{
  "hidden_act": "swiglu",
  "norm_eps": 1e-06,
  "learning_rate": 0.003,
  "decay_fraction": 0.886,
  "doc_mask": true
}
MLP neurons of a small language model. Each row is named by its layer, matrix (gate and up: input weights) and neuron, and shows model dimensions 32-127. Each number is 128 + 32 x the weight over its row's rms, rounded and kept within 0 to 255. Numbers have three digits each. A neuron's up and down rows have the sign that makes its largest values positive.
After each neuron's rows, "fires in" lists the words (lower case) most often at its 100 highest values on Wikipedia text that the model never trained on. A number after a token or word is its count.

L2.gate223:142179127160144097125144140144141129141127164120176117155120154155108064159102133088110147156054132170161171166106142158122098117137143162206083171125135134124142129173096159109146120154100135116086155147090165070128112176153154152120182137098120112130199120125180106161091146149150100132
L2.up223:152144089152140107166140161152135145145096120130176133110129114151102113106109149093137178151135087176095130184132210159131092182141153143129030121085136114083111150210147152073147142127106063122152175137106160065116107134164124100177170130120154113134176099092178100141116099152158093131
fires in: "charles" 16, "berlin" 11, "victoria" 8, "luke" 6, "victor" 5, "bef" 4

L3.gate333:152153195120132099147081157156157136188106145149137115150129186164130154138146179174086153115075131087169181131166104164167119111210122100091132138118091103171094111107122071140144145097096151069137123148184119073160114118182137117095192109172133174135129106163152130095109163129157110207
L3.up333:110165104124149118096078152135148123234091133190201084169150148147131151114123121144120135105121105124139175102153134190148155053228142105143140147153121110207147148071142117108167196151108146106124171098255125165147086126152117098155200127115102182164107144117165125121133161098121099122
fires in: "national" 20, "scottish" 13, "s" 12, "federal" 8, "state" 8, "financial" 5

L11.gate318:132123129112143098152147132132113155173183213105106123127216124161121129147090082096118093081118095173193170138113200108127125116110125145146084120119121109160133082145171127140077090137153109067158106115113162130137183153147151117165120162153151184144123155111121098117082114141152162122
L11.up318:152128130128079129152162156143156179116115171124149161125163147051116135125216208124142129079185102132122141160088122220106142116119156081146124137121139116167136143080137141109136142152135119128095112087176074180156077089140096152138151143128076160151119143107192133065109176163139116177
fires in: "they" 34, "we" 11, "i" 7, "he" 5

L2.gate78:106085126111150146100057116149115177085133124117082150071169152144127139154097135166122168144039125125102142139127104065174084117109106021132098127130153131118182132086182104135126162093127128052168108127137114123177118097120114169137132183101155161205197113106148163155192173098175088121
L2.up78:171103113119094191089117140098146148143183170106102110121153118143047107111123151133109130163172098120108155132172123115075151102100167129109163172167171120065130097118150153143137094134201160161114060151108130151127131193118155112097133104124197058121134159163111150171116154172123153133
fires in: "she" 64, "sheikh" 7, "sheela" 4

L5.gate391:158086160135173149113078118141133094116103150129165159157079165153136102175214147074119132148156205149117112120189095153136108156145122141155138164197130093117044139157112181126160154087095174159180116101167154128164119179066102108139190145150129104085108202165090156105158150100108116116
L5.up391:129100116157148107148119109174134160161134152123125195072129188157178131111104145081156148149134147123163159156168087047166142101144128106104202119067154115132160137145106164109163143179122146145173089071141136161078114106124136154116121129048102074139129116200096151054111136146106064087
fires in: "north" 14, "south" 13, "moved" 8, "born" 8, "back" 7

L3.gate6:138166172101123122177135113109118138202106106115094113085132131152107151143064116116122056163133089105110158219114114157171201133159142086118109127158066110159121090126156121182110135151195070174125174122148180104166186162153128169158140152093124054107100114123160048117119082139129168133
L3.up6:138097100120128136202178090114131097126079146155091116128075151173062135159118076154129119130156165169085158125123156148175140089117121061099128111177114105137127062128165144148169088154175096139099173148118137125141154130150135173154119120120082095098111136124161101190097085123153196102
fires in: "the" 19, "between" 11, "over" 10, "led" 10, "among" 6, "attendance" 4

L12.gate238:184178120076187142086135076110146080108092127087175108132161120119126100118089107112147133162100144137222097117121122130147121107126096134112142139078106132096179156069121169138109116076088158126143102099132131164153104099051108145126081133159127147165169104131107120096155162143180175153
L12.up238:136137126071132139146139113108146137140113159152182127137113122141160216147139163068125165175123170145115095086102118123127081133079129128083077087089081190119152077095124200128133144127135120126130085085138134164122110128086147110168117142111130145113189157153091127113102148173157171137
fires in: "it" 17, "he" 16, "she" 7, "who" 5, "player" 5

L8.gate357:132116138136108157126169184192136117122130195083174115134050131147162141153164119109121132186103232155140143160124113114172120143078142163111181182130127121111123092108125066117165132159140082135121114137179159127112165128146187152096131145093135131113123131153129069118125104113077230122
L8.up357:127131165155136111113175098127063127119159118078102128111117088141073151112080153143103088126082153083127145158110150103131172097150107145118123059133148139120158120157140147054122184142145107170083120079076090099111077078060145170153128145172122121145121147117075070126180115128158164116
fires in: "at" 33, "to" 26, "of" 15, "in" 7, "from" 4

L3.gate57:071168120122105128076119112147076064145098112133251132124134140074162121145093185162122100110148090120143137069127143114088107147127107173197143172113120117109117115102151146155124137168130107070079091149161146148140066111092125169155134124120107145125090133095114128167085133106077121120
L3.up57:083114133164101158107122154181145074153131202084149159115086105103143119125058141077119110124110114115138097121153167084108172169168222070112040144135055141101140146117204128160116121100210116094104114167139171132158091158102144121156120117115084123167087165133084117097177140106129139086
fires in: "x" 28, "la" 9, "same" 6, "qualified" 5, "highest" 4

L2.gate96:099116195195148136126139145182051096152164115123174121129138166132101152104111131157133165106127132158106122088138114178152099102133151142166077114093111128201141152102136142091191143143104087108075134171130142118182116133148115159106142122171140127109128170077163174194146127056157098140
L2.up96:119091111154125167119094115209116113151118125161138170116132135115078108173059159120160132157118108136120093121113147143136137096150128104133132109132110087138166148137168132118181129071138098127114092157146116149148100112160143145131146094150061144079155105152164098110153157095109150174
fires in: "city" 23, "state" 21, "la" 10

L3.gate387:158144076104167121196126095099112107137133127178119161108130124096183166107146124163140128126121123119114112182185122113149094175135140133119172110164098161101046164110171080182162201129093053164151112101152127182153093086124138139106106159142135106093102135163155129152150175106163151068
L3.up387:147127102099158121124174098128032094113098084158136136089128131126189177050144079156135112102166130112167154124121088126110101144120113134176125183086189123102115127085105098094167143144106088159133121118078083138150116138122130100176127127137103082084192069145149206118116167086114098110
fires in: "have" 36, "also" 10, "include" 9, "has" 7, "but" 5

L12.gate221:044082105119169140130133134098102148154184135179140082108139140166160120187075124159034125207114144133150157140130131149180214040137133164154145135098128180160124123111143088142133123171097157137134116174161167136127127154160119179149086194122193111190172161086138116169153097125129130095
L12.up221:140141131082058139179158070069128117128124116126146140099101176156193129133134133150093079155129131118140172102117075158201147083184162119116132116086056092133165082134088086157136114079110106061175178144163176122060140151071158139160176192129101127121183145146115148070091153142081118126
fires in: "the" 67, "is" 10

L5.gate32:160103125182092126118119118129134088175120186094079119140148161129132068133129180080177152160124121129072121160141166158074095109115110127131149152155096102111125094086180137100137154181178127153151112150181128126153057116168095163124088117144196175097142165125140163148052116135142097174
L5.up32:088135150132080099125138174171123162144072162132102120112121095087084107114174180104156118112084097152160164116141130099148113102069169092144127117108156092186097122106135087088135157149135134088137157092152079141133088102172082147126160102130099096206177089099128132133085144101166126079
fires in: "not" 28, "human" 10, "to" 9, "can" 6, "question" 6

L4.gate209:126108141048125156102114117144159120121122105177080105191120120097159133166056099126045093099111161144150035144147109163176095164133145124097132148162117137106152113087093145155138129119120180160141168181124090110071116124131103149132123072114130113105147106136087113074103086145146158071
L4.up209:188038152104139122153121100131141190171073158163134151140127116138087129129136092190123115095144097072097123081153144140099152121114179120145130152157107087087097105096095185127167118193104131112149157161083141063141150127147093115235122120083142119116127126098118131139102080091131093116
fires in: "was" 16, "him" 12, "part" 11, "father" 10, "way" 6

L10.gate157:118142155136115100095212136136159188161153171081147054063168105158126107176162152136129097123198145180179163114119098102149101123095147118133141090138138050150105113136136127118152120142124138176160102163164108072151098108166133169105145127138132094104132106104128130134120104173194158167
L10.up157:079137139192113094107160174096143126164126161139117082147131137131080072159136099086132116105175201129099183165149193103079091128082116089102108094121158089160114157120148173128143123123149077145159170148178061078105136058144115111186148131120148119185110119072134182157091101163123154141
fires in: "to" 93

L3.gate81:106137146077123120110109105148095163122185135094110146099135176118112180077106157100085140078123120090131109112126091125136087127120150130114145184087107135044089117122161062159102146110070128134140067097136158133152127112156098081100136130098124106080144148091136108160139176176192164148
L3.up81:126080068089137102088184105095128131093147133091129086113116183147136135126128107113095154101145117079090098068169138097123102146167152143112154173090168110078152099131154102140141072078131169116175103140117156165114125090092174151040156157111118108109137097117133038143096119090100162111
fires in: "she" 74, "sheikh" 7, "sheela" 4

L4.gate389:100143082093059139149108109173127131177157117090106167117092120109150116061137177174143117102084119104115128155135101134156124053087180164075136114137114109126112075106127107105137174161159152156087137086133166136120164106141120051129060118099072109118168173194163095108140110120193142140
L4.up389:138096058147111103145127114116093209128128137119102144164139143094160125131136159088111147136100146045105144145050074142143082106143130161124177184129111119129065136107133136096191112116167194102117163110109119079106082086131175112143140154123093156141170116137129136111108148104129100130
fires in: "but" 52, "who" 23, "while" 17

L10.gate261:144095126132173088129155109166050138128178077144096059065099060130163136067036106184131131067135111116160117160118118057117132102145123083141146155180116077123130113115143156126106113112157173111088139121152088134106140148134158059178182120109151085050082148124159129162114119056083115129
L10.up261:127097086144180143123147115125089135083125146149104074140131079122151068115136116159154089147112112082162162132141120121127067137119127128133108074054079079077111131076109120107129137129114152142083161143190172140119109145104139182189108127130158112126163158152122125162111094122074097085
fires in: "was" 54, "were" 6

L12.gate43:135130138168119085133108147128089132149136130109094133170068064121135175157101092148059152108161156116157146087165141111110094140157143110161161146148048111119075109173103181152101182148144147133140135096179121107089176148089078126108160075147135126137152189106156175114141031104074142060
L12.up43:150065140143119195106146131164079136145147155122101108112063155135085071075146172117093165149130133124128100083131159110133180143092143102165127145133141111149068068143163149061169167178128110126137159084161182151168147113103056122138133165139093116153097121113107139086127159115151139115
fires in: "was" 42, "be" 8, "been" 7, "is" 4

L2.gate414:136078118093104139151098100176144108158117145104153128120127101103178089139104126134123130216113148094099116195143101141147125128124135093063159098089157054087102156130093152159204083108146100134099092163156140206110103151114107134086154090113141171111168134137125105151150140142112136087
L2.up414:102073113108104129146125080168164135142103092072167143115130109125139128179123148122115139169126180104084109202124164096120125136152105142064167111121135075113092149060124140084224102119196097132077107125133158175135118140144105137110157127103171168152148155189161119154140146103124127112
fires in: "south" 46, "north" 33, "east" 4

L10.gate303:128144129082158128111139162142118160159163145111114167157089103134124135149105163194103160123114146128126095144172087202104121148075131064099097151131128094149146162157137106114105218109110173121110095135111139118124154079140162138160088146076116184099192105153183115095064068138122118127
L10.up303:171121091122129097118116162170097141101114157100140176152187132190115106158159136124117168101113118083118118118114098084108138144192163109107117138141140091113143117104120183175148146142156108056119090125103169144096105121090160089096134100151169108102106129178202127148157153138118147096
fires in: "this" 33, "she" 24, "he" 7, "rusere" 6, "that" 5

L2.gate167:073149103146130193079136109087081093089105144087111135098105158124119130119084168220159172102137097100145125115162109140105123163085131215207170140052094135130131044107098149132132125111105129113195146094085120126140125170124179140111125144155099105111123160134161139162112157089100132140
L2.up167:142136142132134155125148178081156110089139089119180168088109180145123190080106147176152147115116122040124117129106106118161076171086088164182226112116119092148099085069124138166178160097104111126152162118128078161115150177100131206136156108150152131110125152149093205161188107127081147083
fires in: "been" 14, "includes" 11, "also" 9, "rather" 8, "data" 4, "have" 4

L10.gate277:151110109123124124123078133074116115141152077165087134202132150184129118122135097107113128050138121143126149138126091112172102100143107129156080109151172087099101134102136040105111105162101112093089140128140185137133134134158118077154086193138143121112197073181130119145200137137128180139
L10.up277:110111138121108140115092162126132103094116096134144115139182160168176114164118110162113143167182113090155139102133150160140150119172156059139181099143130144074094108147063144152149134093186156138166094173114120222126068114104113123097133158159140134073115156134131224110154137130130127138
fires in: "a" 39, "the" 25, "troops" 7

L10.gate402:097058095057163113101140151186079129173147111119143138124128119095107164151218130180120066102140093120129130030154165126210115093106123113142139089153144085075166068080099096179137160142176129120145123106154111106090136102142149061122152091126120101105145108106112121117122157114112144076
L10.up402:163104142117116120119134168141129124106141143129135141087119137058141089112056160113067155134082178078094129117165111136154075138139149143081152122040068162108132156164112147134128197134148146109110106140165140140181126124139149167099130065131153087147165183152058143121135117139106134149
fires in: "was" 69, "is" 6, "newly" 4, "been" 4

L12.gate442:126110055172127109082146099111132128166153156088092152159138117161125164152098133198129126118181100132140120046170118061098144134112063133136137101146125134172088097061114124132120198141069160124110084119112145115092123163097143151140170122121181172111137126116135122069103082159167144122
L12.up442:171154085088137135110175103141210136090165142140145146131126096153164124153181148110118105090121058156119076136127104084163128114063129054147061188127151167150084119163107121070099136102130167144147083206140116128145114103102172140114116160112135148182138103159122169103117161128139121120
fires in: "there" 28, "i" 14, "we" 11, "it" 6, "u" 4

L5.gate344:150109116104117152135149108135131117094124118144154172107097121117080132139082142183104125096107144081159115111083182155096149127119204144128121124178148138094125181139097155065146088104119208178074187132097103119110108123127140118135110085100095098164149167093151123143104190120132098152
L5.up344:136087080166158148138197113091220116187140113093159161076153163137196156095123202141155141136188092135100135143152171144069182120119162111127141125143157122117097129128146166119128062096117103151069123114120110159119059139158094135089130091136180091180175154139124125089152130093062083157
fires in: "would" 18, "time" 15, "year" 11, "years" 8

L4.gate196:187152142165133124183120125171136141149167149075130172114108169129119138105099098073104159147084162156117115106143151142194104136175188071121130120130120121145192169092138161133240155159111143141146140106188107124162112158133123123117083120109110126137176129162193118199078144126175101185
L4.up196:126112141120123073180074153136114149172118090120155139133127084132166139102127197165126161150072142118113101088183128124152104165138154161153161166176155097137126144042132119105136152167130132115112157116124149115083083129142153116138150162176107149124138123130165099125134085153098140113
fires in: "city" 28, "county" 23, "town" 8, "municipality" 7, "country" 7, "state" 5